Weights of a small GPT-style language model, trained from scratch on English Wikipedia.
Architecture: LayerNorm before each block, learned positions, biases, tied embeddings, normalized queries and keys.
MLP neurons of a small language model. Each row is named by its layer, matrix (up: input weights) and neuron, and shows model dimensions 48-175. Each number is 500 + 40 x the weight over its row's rms, rounded and kept within 0 to 999. Numbers have three digits each.
After each neuron's rows, "fires after" lists the tokens most often just before its 100 highest values on Wikipedia text that the model never trained on.

L2.up338:554409516503463429501477557449487473507480440536495481442547412469476520455452535455522466452462520533542515558462568575570465571471504462514486494499493428519479524538495517433498560498520526482498580549481498530482511525446527551521507538526495526513536516418522473463412498553495527547550503498525519426527490586502541479430487513466514533505452522570536504452491543443437496481522
fires after: "ic", "a", "S", "e", " M"

L6.up858:533486506479578521444478486513389474492579567505495504560509549524461473484447550505502494514497484490472473579487563504536449458495490497509496471486562478485504484495455546518548512443522582462459433482533498504469462441468537513499509520489610440497531533541522511545455476496491505468538551462478563479564399491516511502540405474537479527540552518542508468523428578438529556485565
fires after: "h", "n", "w", "c", "s"

L3.up943:496527505484486605461497468481432499429457539505469446488484559531478478490463493568538463468521516522499477515532440513477501567453498464483489522455568509531553518520510471512534556512486492456472499525520499424556483503498441557496468442534557505395494453598425497518383458492520484503480480470489475556532517516450529456432527525490541534524425610513399510498551542507433493487543
fires after: "it", "ot", "al", " M", " m", "ol"

L6.up104:492523490433529535442564548498471537462491552460523507546504512505551519536496585428433425511572471535524465485525487446418477615466445489437515540639548562487509572490447498436522543459546500487463517563497483558455472589526462519511493469490504545533482490528450491501536523504537582501521542531496465547506460465501494461439499448491480476468514535473475451493541480547463430571476
fires after: "p", "as", "r", " p", "m", "al"

L6.up408:521390548536482518425502499513490445512472433532604433443447516540449502481511449506515537617496542464473512502478544581480395476511506548505507543566536547509499528501468452509448400496498440493504579483586515466521548511468469464461469578462445613494482499572521468490519539533506481536522473468550500488432503482552449538459492481484462479462468529510508439550483489580536559484490
fires after: "en", "ust", " l", "i", "ed", "ab"

L6.up661:506547514562454466441456553505542486571502550488490502437465409476540515530500499503532465535401447521476500469515506510471440492465535522556534490470531503538534427482521451519524484456461511438548406520514447435427495456504512472464458492415449478521463549477558538550462511531490505422436451570501590518513587546448523509490449541534525551530477420487521572415539503527504525530546
fires after: "i", "nd", "th", "ch", "h", "el"

L6.up216:480471493524512472470463486460561555493540516568385488498511562457408549461529477518472490503424544420470425525561525529493502519506499491474519535459493505554476494497469495521451453436518458531463533439475456584441514486560530470472516570483523475453612511473490477455524506548507400520522524585546469512471529493464501465470508507504504523526537553474423501524509448483536483525488
fires after: " g", "ec", "g", "en", "b", " E"

L4.up17:547530542461487526511529473489560544461535428518441547520514472540465492481476521471491511485493521575484476489504497535426534526519497473504533538569508513498517529470450571500502452548402492475531496595519536554492526546520492435596469517480516453514435570427456568481477480580491524521481560543485501488510454449487535461439490444424455428570468530484500532535546504469563472489514
fires after: " M", "ab", " C", "p", "r"

L3.up402:498497508466489463469493506457465559427522488549556511484541466518456452493530494530492546542545506446468545550456495474487548517545499569543465486522483465556549537510553560538550501507460469469478490484565495546517504480469513497567491478551510495480564528513569511461527427495430552509470521522543517463505490491510567488462529490546461479452480519484493519475500500497444451430501
fires after: " was", " n", "ed", "s", "ial", " is"

L2.up491:471537465489547512503494488529432479599478535454409516494495491519531516499467456500557549523560502495486516453492432480549528462432491540470500479599459508468465560528506503470524554505501487478543504460519574519550560508518463499500465450522450500483510544510455475535543504508467422509513497488456550482469497535512478451550395475529484494517466458500510545537512538463558419468550
fires after: "u", " ", " U", " R", "ul"

L6.up94:479434494486560541439444474493527481439490484485544483501483417441474442458539465558491420476470533489458530572562498538492503591485514487517539487480550516630457483540468475527488458430491452509517536516469439457517502496506577494589471507468476515509500492483546532437502506462410491514534478481472451501528487483537537540503473429560495556519539491451530565527570497530605484468469
fires after: " a", "g", "is", " A", "a"

L2.up1005:434537459430460505444521505536554494531572465508486538487526537570480548498415439521470472548465477509481493508460505527494420575535467544459521493538475429402450556472523521542418551455474554472502537598452435555507453445510487445544491540441561441520443522492511497428472483464513521466550518501472509504515477527527427466539507470482500483498523496571493485517547477499550447522409
fires after: "et", "up", "p", "el", " b", "ou"

L4.up69:544588424527512451481461502525488570506523516466512602434514466483508471539439529469468495591499482518447444496547434568461488499465497523497628539536497430555477471523519573442522484541452515444465521490522509474596478488531503524473441495496555490457528509487506454494484451563506535449514477514475564579439504540539485446433455508502511505469510484466455500502484530541416502462502
fires after: "ul", "c", "s", "om", "en"

L3.up908:513475505517494464523452484514484483480474565581432446523506491456552499496471485522477476532490519538506509508477486495414461504483541485453504471536469520447537516452468502523514528442523526524563479419482515439496509440514547572529530458497535528540552501462513550452452569545422529567473500520559486500532498501510648488490503537546514521577477476554459490447446449471537525436477
fires after: " wh", " b", "h", "ot", " M"

L10.up240:477539473373511481481523485529483549468475536569531477498600498476489509509497435554507466523461457462460543516458488586598467493478396544450481423554569534521515566498462471516445515480481492514513488505494534512554436540498598528525508511502498504467436489525567499526556453445432479453464484464508487523578576573488503515523548461488488530456453578551518620460495468478519502499558
fires after: " ", "3", " n", "2", "1", "4"

L4.up549:514511525521568498451466566529574438488497507476520479509441484481519536521539460439462479459571515503449477553465549536513463499444480568514440510552505458504434438467509491561567500492456530497526530485497441459532538495547489531483488439487519459457504509513546508453456556516516528472487583525446465482541544466422491527546545429495558434577611524502542566606478514473545482516509
fires after: "r", "ap", "ra", "a", "h", "er"

L2.up445:481501517527459480427428559574539475516461518474467520510461476525432507496444525534473528581460393430492499509543528494574552532502485493449454518537537469525510572481499545459534463520449427514490486501504489432493448463579520518467497493511574512504555537469454503523563509558435498509564503483575503479462462457525540462435481528551527509559440476479488565363557532499465491428477
fires after: " R", "al", " to", " r", "or", "ol"

L3.up84:557512425487542535535501504508490459526481514523524465442555495501529444538553499508490532496426476473484464522460417489480476458538468530525460538454543503502548460406483464472572484465571571450489515412461525552521493539507471567468477430539556504512534481486539530496403483467466474509399465534491470509517572556546486531453493459480432511552494442531499467511504513572522528500526
fires after: "le", "e", "u", "g", "o"

L6.up760:554531500425511476479511559522524541503468556448442447508611456553461500496491501482498549524498437483430547504493487462486479532597525542453471484509455501526532486453460556533619491464465457483528496428547487515523532546506501514517496498516500485459525487482515531534447456466553516597471508526479522424438466514530521502465418518510551514484484517492485527475527457487543547504504
fires after: " ", "\n", " was", "ed"

L2.up567:489424528456506468432449493442498417406484442415508448417431554458467518482518561531500372514501504506496550438545512532467522465466518499501564560513531500526526508474489533504471447473439421487526524521549551505518472478505584431548426469494499453449545511519492445466509461504504515476482545491532459504526528507539446494568488527527566491503512455557562506466530451506506541555427
fires after: " A", "i", "g", "I"

L6.up769:441487483594571481447428483473496475469530509483512452483506537512533484456551534486448502446387540470533516595507482512539507467477493513508520498570497510517480464496480460458521480526434559489524535494513539517505531532484437499613485512499416616500486543569519480523491487503454487518520517565473512552553541430450503478460430477477547484506505476453527551573477554503434463540559
fires after: " com", "om", "h", "ur", " the"

L2.up450:473580530557460493477426572465505504546463422557518535563478489523473506480455466464463484546592510508474472506512546508405485506468501506529525405426489525495516477549471491550511523538523455454516518612493540506485486419539429544581522550452495524579491529519522580495420545444526525499474448504575524496476477458449544474578490455453486468504519465509478495478496528506479482547540
fires after: "is", "as", "t", "ic", " as"

L2.up148:411518569432473473521491496505520500562453508552410493447544511497487550490504529510440504530476439468474548526497487547534496532569466499398453479459557491460543444570535459523509491513503559493458576543547483460517461482589458521546498461514587520487491562492438517534493489554479410541579523506587465535528527478462523499515554494476449478531469468569538447496535509482393524460484
fires after: "e", "w", "h", "p", "\n", "am"

L3.up447:409471517459484563533471562481576547437533506473543527555450513515520513523457541453527512487509519384575427509527526509439525488483500543444486484529539488532469549458479492468438536433524470423476445513468508462524543524585534506519495487546560603525503501547441458545503469509534489494449478535443502482537550481510538524496460491472433506493526528505458444565491516511475523454443
fires after: " in", "r", " p", " P", "m"

L4.up718:492538512547446530452525510495504531511528479510498486574503513492565551477534482360487537479484467474527439499502462531456543432542539516506469495531481484561498455508504543501437499534452449555518457446537504502523547515441491447552607503455548454521447504498463414451418551465417508544469546453473472503451506443496473440467420503489511476561536528549449506448442447521547440471484
fires after: " re", " is", " s", ",", " M", " was"

L3.up642:515486511452473432527440528478498566470583538472525399586531542578543554519551436406518490448533513553471516510516461492484465508390552467480586545534452511528502479524541552469488445504512504462511545526532420458509527555531545506471443494516501522485547434486506457432450488519504489540508475540520501511538448512501487477461493493574504466535521559499465464466497542540466495529462
fires after: "v", "ou", "r", "us", "at"

L4.up101:493533496463467436520541533502516550429496451508492454471552511499513535537561536529437571469521493495444583493418504483498541515433526468510530535532474463517498461499485555523449435469494530516529499478528554512521412424508467488539496519536520514507475467510550514517457462544486542472595503495527535525500508492525488488458469472528491473427503481447516479467443495582497528518493
fires after: "l", "e", "ou", "le"

L8.up121:491474523478560454529492578519517496452417543478495467550519542428448562469491555518436529472454485498456513571523491445484430570546419490475480543462499504558563524514508503448492437474498495482468484418517532516478554486590532480540498482538465460453551497453490487494471527475560507566551522536570515515523498450519427499503574533599514505497395499491499489452498445504521470518465
fires after: " G", " ", "2", "g", " g", "1"

L6.up378:520456577494478521497526458441511586456545550492434511509538472454530490520453506463523463508509431573489520514523468571491572490502550470455470502511506481530534508500448579435525383483413443506497478496511631517549532545448454548536492552474492513497519543433429522431390484566478559555504533442511554509525478523479527545476504496481502459468527481579525516482493435458538471450523
fires after: " M", " S", " s", " J", " C"

L8.up443:536446549478469455469530494566506430461562504533527474521489555533474537535478398508492495513540523481508495580475558465505548537507550499531406418446510591499430488518512451541450499494457506477524494444469536551468480508555518573516438554503439568472551432499410539539495526477449520480545411483475383543514435425474478463577476529502500419445476531529500483536472539520516494484510
fires after: "c", " p", "p", "m", "ot"

L2.up985:491541494525535453539465472468495529529503487488509496545522441513487534479595490540455462446514505450540446537472445491503529581446508576486517516462530495477518543532511415491480613506550443507478524551489480528493536518569535428511467523533465630483465521400467538493518476473556472495513553487534577540531488423482504524520538538542505492502493460434455482556464410505447487462561
fires after: " t", " p", "o", "ed", " P", " T"

L4.up337:461473581510473467529473548564545454505491484513479493465448462508494529463525498540581570491465487428483529530513419520568544497431488452465466512576512436558427541558506494471527499459469479493470473546500508506547547514464437534543413567470574512464504497446464508499450509544426507436537562474537569493498502547470540557482481482467545542514541495501584494499455444523501534455523
fires after: "a", "e", "ar", "ra", "u", "d"

L2.up955:518482450578522438467533502522522521479487502500454479446474446559514506519516533508423554421535550512575506508390481609539495459519496520401532527397550478444482528525452511488503444502480447495429510515495501484507526543462511436480453529544523555483438505488482518494486480473489463496522452552509466480490467481444488488494474479545500463485492486452407464484532497550505451513499
fires after: " f", " F", " ch", "ar", " Ch", " G"

L4.up396:500543518480408484557510474460520571488457589542491488484507451467508591515555509525506530438542489497485432425580401454448516443454600548494570521506523484494550560554515486500408548527533483449547455499506534485512489532499535513508476534552525532517484484522451480513456500531467473495446560521585532545528516491547504453496483463519502501580451484470430459529506538447525470455527
fires after: "19", " t", " p", "f", "P", "t"

L6.up943:528547533481573576544499446593556538557459551555459529366482449529493497514422505530517517477566476489469501490526397493507453500498455550455476549490448452460529459414517537526583483514577518439472495467470537576536505504456492553457466539505546456494480469466475513447463591508468538477545587468517485473521471518534518456504515500509496439469428506458523613610535501566538513549473
fires after: "e", "u", "re", "it", "r", "ul"

L3.up278:524470503492532575421513484491494475500497528464439454477495543504455491499516497552471470530561462555524497510505522475564468555478436549445506458517511525496508444520508512471524476487547517461468557534522471462468438534530507564524517472556482535492561527501461499521430490527578466496496575517506550442555490466456440553521461514454504487525533426502495530519528539436527470504454
fires after: "v", "w", "it", "ud", "h", "re"

L4.up492:516522485474421547520435470520459455445447525488504486577554545497538475439644503528490445497461493549531520578483468459522562502479530529482512500565539523477537456540486449525433439499492539510566511535517519421492466482565508556503527526555547557481491500508481530519468481426487478491522551468533481561469548558485525424502493402463385495554471444464530449516494514450450499501518
fires after: "\n", ")\n", "h", ")"

L8.up703:459526474521549462499456519425421503510509522567484424517514493572510450511529448552494462469488466487490472532476395420522535509547481485479529470485521513501510529405505518484540518525508543515504503414461532526478522602484470490539545470481502460407491559506462548476502513472460508495480532431491476517597497599451511454492542487509475486500454523494450469578479519557418519489453
fires after: " was", "u", " ", " g", " k", ".\n\n"

L4.up442:485522517554506382478474510392609539500561487504481459485442497516542581458470509507440519492468572458464489544521434514546534512425518507471490543594474517509442548548496523476514535558519475441515492435471546498525446426497508536450526555473514472463516591540460485482514552483486443489499498525550474474538522449537477457537488419489487493499499492538554532546474629510496424517520
fires after: "h", "un", "ur", "ost", "ers"

L2.up970:500552502527517568498477479483454490469520530454444508402471505555562575525517504479530564554546529500538516503490430543441519520572538485557514502494504513549459487479486446482516506531485492401474504487482554510538507464533468486490450516480506499427461496533430481429479502476525495498508410536490546532516537513507533549482409456452501544475518476516494520475488512497435478436533
fires after: " M", " m", "om", "n", "0", "s"

L8.up843:568478548444509470538504515533509564508460546474496450437532513441554479505553483545472456501475534421446516459458474559464478537487518556494491498500534579463495585551488576466456450443560540505444462507486485493567513479520567485492467501490482503567471488526630539498522483527464492546462440452528520566552515497518506490500502475484486537554481471506459534482474434464539501527567
fires after: " n", " ", "re", "t", "i"

L6.up436:529465555561450524470517591463537517487452452531530525483497498489542557535468493448508457515467494511526456573527552530489479472513431556451507499508531433442552443472552500482505562553492492541505574525541516455487599466504502517508453574466512507422437494503439532432540489462520556499567484448451487457515486532512562469458468483499484473489482448552472471493403532537498512445503
fires after: " R", "S", " M", "k", " d", "n"

L2.up641:530497481437471491464447474464544528511447479502490514432566444465504504475462518568506487444485515458513436479561516529490572447612463494532524463433439413522478447463430409502485514530523483534468607501494519516486452442482500481509478547539545525439538629526473538479442476474476513466470550509505479514486483470500479543476462455502496523481473543458525434515468437477553524590395
fires after: " is", "=", "ation", ")", "ab", " was"

L4.up530:561529428485519449432491519471519516542495535595504534601464420551552475463508502471428483484444472424465514481514473533479525498543467489526494525629417442562500480544537468525425500495458468462479521515437537503507480473493527469496542472480464540519494598508455492531488517488503478568495524534441445493504509442498539510397479477445504533431438588441459481460479431476556495517504
fires after: " ", ")", "=", " is", ","

L4.up1013:460518500502587504482475544506567487553534471508482460476538521484582494525501527484459534502425513499471524531479508492556435533452485533438491466475561495578473481389577540519452454480406477474644487447468455437480521488594550472494508524541523471519477494505537477462499552463471484509531495505500482474495559494513449546501470555445520479501465500548564567448486536460490473552522
fires after: "ec", "c", "i", "el", "y", "ol"

L4.up77:451498508464519515485492497533455553534501516606468469481508509506575473532488491441505538417548450523499494539453506587501498508478598550428464469499471545469445517522532490498547482475517494488513433477551468553542494528484453466533403513507528436533514539489537484539414430431532441578493410520549548533464474512500464574505495460429511504486505496536516505442477444455487542504496
fires after: "s", "v", "t", "est", "m", "y"

L4.up1014:481510493496464474559566502463482588457518438463505533508519510471518518517547458494533576474557510538503498470517509520528515467493504517491475495494458507531468541487528532532536560474539539476518504535503551493526531534478467527515580440570427540411473472539562497456521455433441504500515524464558583474456474534496571434460486432441529427477470482517491489524511533548442568509426
fires after: " he", "he", " He", "e", "o"

L2.up169:516482510481476491520478481502521500396523486487495528588435555494566548427414528482425452445523492498502475462616449491467488563463519531490539500448507456502512532421460546471429545494465499452528422425457519460483509521521559543487531561518508517498492416564559520505518504473527513454494427532497500519478440482465491453498535522471475471511504522449433538571549527538543509512539
fires after: " t", " T", " s", " th", "T", "r"

L4.up202:487508518473511519520510486489528486494440559572497537502513481499487524526466472532474487468442493503522514531517431487439476467564428553514496483569490450492452455534479496511464529472546566520454490496560498514495398583492481493529477519461531482498486558518457528488475546465514497568552515464488484566478464469479536447481462515571549452466515486492475582508434436504554532501501
fires after: "u", " (", "le", "r", "-", "."

L2.up579:552492486532478522480551548514461538496489475579497462495548495500548501482521498406466507521553484485444487509443504516511547562530499534500531507545492572467487515431436552472463453500491520469494462458480487450478478530454460505530390484461478557527470524529529465488533486450531521500560579498499467477516477528440459527532462513498455510397446512544467456465474470518549486552480
fires after: "res", "as", "s", "ow", "us"

L6.up125:481574526477531523505472464542521453436484579457451513539498484552549474575511526453585467602475524497529456474532447535522552488547502519431535522441517557490541444560425478496503540566482522485480506485479465425450528503534515538496461519435529435453438473443504498434469502482537487512522523507558464482520446527473520502448544463606543513458540518495418496447548533564487496498525
fires after: "s", "l", "f", " in"

L11.up552:450517514426488473445524481417472569497440506593460470500495531536475466543542423520550561565469500466484457429472473545509462586482555510501477550544516486521461533531501492476464461480469502489508574485535489437522490503526517544563423501563545502507481473534469442494479487484548481532564489468506507488471511568551507544519626491523533482447510456549516413514499427498502527496538
fires after: "ed", "oc", " of", "is", "u", ","

L2.up565:432572503489462579511413532461481568583483488551548499508500443505450502513513540466519467506449554565466494444518464468480472538496553501454468479570463502486441559474534449561373470467556551480488518521498542588586493458478469553442480538468505462481551555474391501440475456515515514502499626492559436474531557521460550485515516456530502502446549503514492504507511511507483461508425
fires after: " Un", "ac", "in", "is", "r"

L3.up859:572426496535426469537488426437530526465522564412525459560437475487494489541451459448461498560538509477430458548535490526519443544529446495570528489456450472491550498501412587458509440472458462471484484514533525522514523453474529517509454493519529454551541501527460525488459536453584574458476539534556455427458523528549543489476465423604494529477553499465514468396515551466528480459512
fires after: "as", " s", "us", "ar", "ran", "l"

L11.up163:519449498446514519499534442508488477476535572576488516538519506532458519574555473477516498528492584419500599521533531550534493599566442519462492596476588502552520505431496490474491544496444519539459542445517517495514403507571480509521486474504527511464476516499542527493505577508537505479536533500415502561482532524468491449515489541548484448514447502546508490468482549550521498501525
fires after: " al", " m", "p", ",", " s", " w"

L2.up248:529484478531508529469411515519549445507489419462488470509420478463453448543517515490524373514461552472480538467557540490479474508560533463547526504512571554534492531476508514400470458466559497518480554478514550464530522533478491489451517472524535481499560405517503497554422499469523520466467542509565516502459513561519509531503549519496585561538466543497514495446563495521547456509509
fires after: "t", "ar", " A", " O", "g", "ec"

L2.up866:544552399544496539460493498521551447483510533444551477487494467525420462477518553512507493459492500454566429511491503486520429514542513513505539508494536527493492481520498530569476518469487506524494446435442564552580483461493500549555563502495553528486467483459524549496428479443542524552526522525516386495520506597520473519564504483486420509516520472479482521489473520388555512524517
fires after: " de", "le", " w", "e", "v", "un"

L4.up772:499550500495494472571526431479407503543393564513460404526487536424503482445465552542603537536505442514484543482485560524492434567465499567532518457471502449555485584490449559469521504465469537491559507467544510479502510568549544471510502462491497553473440465549487559499469600503453473491453515451426513496449497529523562479467473509422521462519500525585494474518481503516552499511411
fires after: "y", "ur", "ar", "h", " b", "er"

L2.up710:459579528503511513543463434511586478483507502555545496450573485484505451497522453445545541440446544503522423466491501512505420485491481526491569433487457483482387506462443442475518494498513514493511551477463534547531564447556503571553412487564493470514500505479455493547482528455434473402477606479522408518515474464469444534497596506515482468463561466498522525522504470502488552524429
fires after: "un", " Un", "iv", "u", "is", "Z"

L6.up47:487520552438464499443518547481478522495482575597451470506488476552496544508498475525436501484490485504507450555506525522462554514514556507489528499536526470579505497468439495539532511535485478485490500530530459442466509509522487483604503498456579499496571550487490425479427431508455541524473489509469557495493564561511539466446541419432557502524475534535496492527480412470479431486622
fires after: " of", "ed", " as", " in", " by", "e"

L3.up4:527548472485553456488567573466494496455422526483469532515464479474428544490565546522491500426503509463439452510418534576476508550531494512389521602473515500454459497529519481490514495516547461575580491513464534496513568507490492436444549518473446464495492562479467519530544579487563452476497456470535508557478484477524451495537533462499519463476505542496481449490514551531521529544517
fires after: " G", "p", "id", "ar", "G", " Ch"

L2.up317:549485545463559481452469514394563516521503506430482619457466536454491520574486522429548470558473501498477393460507505491507474498507509441484523560506513590517528505557472524502565557559571507493528486467486534503532493524429497552485514518499478490500558521495435489465502546421510393460507514469461513525572443431509554472501529550528528540511514411500491475476533508580483487564483
fires after: "l", "ions", "s", "ers", " s", "p"

L2.up718:538493450534611463588496579531441497526456505512447487570530504524429509502494496494428537575521527512460476520495482420452483468511518496499499501507557525532511504478495496517488500491499468458530481579487535541427560537484486562386545438513526522574465557542506551491513500457542489463580519473424503416516518521503508497489552507456483551457505450526489497433438468525553481507514
fires after: "as", " r", "z", "r", "qu"

L4.up399:510412489548565462546500482507509527456411584508446481493563556523534494498440446518585509462474548464506425495529480479391587516450484534523475464535552536510491526509461501499472493471536516469543489490515485515582518519452515501478449572519449512521491438478535486528565484457442527487513542411530492423479555502463462533534479498505506438494502472514519522537529457443518471471534
fires after: "ic", ",", "r", "i", " ", "er"

L4.up963:519571507506543489485448509545439489471386574485433492528467439453522501490525477452399544577547478474492534538463548500479487546525491540516476512471471476455527552468527556477507568503555542469490513461540458427543443415484507523465435508496488518554559478520482483522466535552527567487519557463474485514491517508469533447535439563471461465452441430495485517394492514501472444400463
fires after: " r", "h", " R", " th", "ur", "R"

L4.up576:521459539449495509521427461482478496510521528481536434557545575553389514489558474437486517597516572506462460558521456452560516553421548528478547498495473578505589561485532465521448491505458486473409528481623473494476505521497449475481475543473485531538555527512477466450436514503535524492581514540511476444501465476486456490587480481506467483486507501433588487537485557469587484501489
fires after: "re", "os", "en", "v", "on"

L8.up246:501493472436472501473422546468491509390552498540508537565525535528529496447525532496453519441455377486482523563464524512507472524446542518479438507521459502494515477537519531504521563481431511492500468513463497486583539471462511481491519480546479550529448498498495539518515490564518494487538465496455442518483497432539497468533489486445498506469468520490524508508554507516544543478634
fires after: " t", " T", "-", "et", "od", "ot"

L2.up511:557519493495399480519501563473502491438451466522571504526524522513482534532477524493493421496477549500481494501447453511488461471514544496503440516489579414435510451500525516538438531467496502531474500471489451412480489551481451481571506579569459491465498470604546597483513526449466493501475429514488559542531504488455466509470497533525495515453516422556512517477512447526460481464462
fires after: "s", "ire", "v", "he", "t", "re"

L2.up560:477577510517521491454504423514543510404466431495537523563458531504505601420549547461541447509476491522540479553413479475551503435520585525505501534496461489504431475503539509495517438519553536494505509418501469446486545520459475465496500467483535540478454515524522471470481476541457479526501525504400544513472527540481487527489464534456525469527585562442484542573446519471471462444545
fires after: " the", "h", "an", " c", "The", " The"

L11.up312:495459537499461496519493449544521510548523503472535505527513477494537500524442450464559508484459465440502547503494465528533492532497478493551490506570537511442449515493573498477529532481489491524514479403513523501506459466495460429576463468573499475457463496490495544419548553519547485468502518474510506522637488557486588396589466486519482456480451500428488525510435522531508448473495
fires after: " re", ".", "l", "u", " ", " was"

L3.up11:498460449486478424481536508468522626432567473459543471406543505494566560504578497525547471493523463550417539487490587480478541510530559490498465464530482541517514498493545463518485425451466531527545458523510594447519508477506500506503445482527538487470502468507429479467521465506441471453511462475565507550480519513483532454472492493493524521496565492480494502552503474529563529514509
fires after: " al", "ong", " O", "e", "ou", " he"

L4.up339:535476458571519499474467524495497556566564505564493473498443479467502533488488495548529497525490512532540502489512593550518455448432594496521517536583402523429499433494470528499517491482529400513450516537449586520488415477495502492513504450434524521472487456512474500464503561443477441546527569466484512466504484481521511481464520504495560559583464497548441494569474450512523479464465
fires after: " M", " s", " m", " c", "h", " C"

L4.up810:523474463499478548531532508537445566513546490488396551526609517486396533496544426529561517537507528463453537551510558440588518530451498525475581498535504596536498521504505601471484534476494516516519517524480561488462468465512508491513458490503542450455504530536587533490422540457534481506552496438543493526411471472448398473481466529534554474512454536546501468475591518447488564509549
fires after: " w", " d", "ou", " m", "o", "y"

L3.up648:455555559546476406462439555492512522476479485546539510554510455587508553439422480518505512479460456500511478492490517574512496445451486539503486423450550489501491489489446496517522581478525484501521511558527487567458504538450530470591537463539460471472527473632534525482403578504519535472549487539463434483501414477405477479481448510479450519498525504541544493495504469480512534470426
fires after: " as", " at", "s", "t", "ist", " the"

L3.up458:468546561459399517491505582447559506498464489527500489557508501465449481444583555515541471565456516481551477505482581491534423413535531626513489440460497504509494525552478529543456569457540512515433529443490535459456419499544473492561490478537522453444526492534541485551505531508485504459502526513494437473502507490483405562429524445508415486544559503511495533464571521474466598539499
fires after: " at", "is", "b", " as", "os", "ub"

L2.up202:525455542448471541458543455496488516567526501487555427496565526451514564521544453489605510517461506424484552516521523501472579476447513557528481543510492612478522520499501510445545487468439505478545435524548541561458448464462491523519399608445502507472464484484533523501481493511475417487515526466475468553506544410401502563508444534518517485455512544570492541484483470475539492458511
fires after: " re", " D", " p", "p", "rom", " m"

L4.up856:519518483574473497545515485552582546507515428461535528536544503448464569456462517514547492541483605543511449491424495499527446626557476489504489546506486408446500510510477577494519515436516442478480547506469451546515472455514549522485511455507469488476500485523519570496452500477479482469494479496424508541484435580475496507467499458536486560558536573557457505446511487535557531472578
fires after: "el", "al", " o", "il", " b"

L6.up586:474465485484475476431521514518466568471532489491555481446494443495519545473490534509424466481513455456507550591455497515509498548440472465453484528575524549472483489550506585484504537512550522577514490436531449533508598447468509553530444541474556532486612460494432541446455402509508491450460529481524435468552554484508579510498540473549474495518425523500611499504470464485474497476528
fires after: "e", " of", "o", "at", "in", "a"

L6.up908:455504421484463460561501480509567562469494479532455531532460507506513491524578494497521567477497498500540538530519500543469424471501542460521519531554478543499455538513502473452514509478477541484449493412514489546452500508529472546474455515544535494493483507530556488531512420427559467455482391553516464557499514491511454511524481494492468535488596479522510464447494500478446450471478
fires after: "c", "s", "t", "b"

L2.up1001:567477497508500491534550451474472494475522483523491539470530545472445488447465463499507479532581446446506472587487475564462517577474507500553563502520475450470505483509463519487498499483448487515467482489461426478465504490375514495501417419475527416580514540534571475547531554469465498515523471486502498526463478505575532531536536484577484482469466500578553583496494531494546449558535
fires after: "ow", "e", "us", "an", "in", "ar"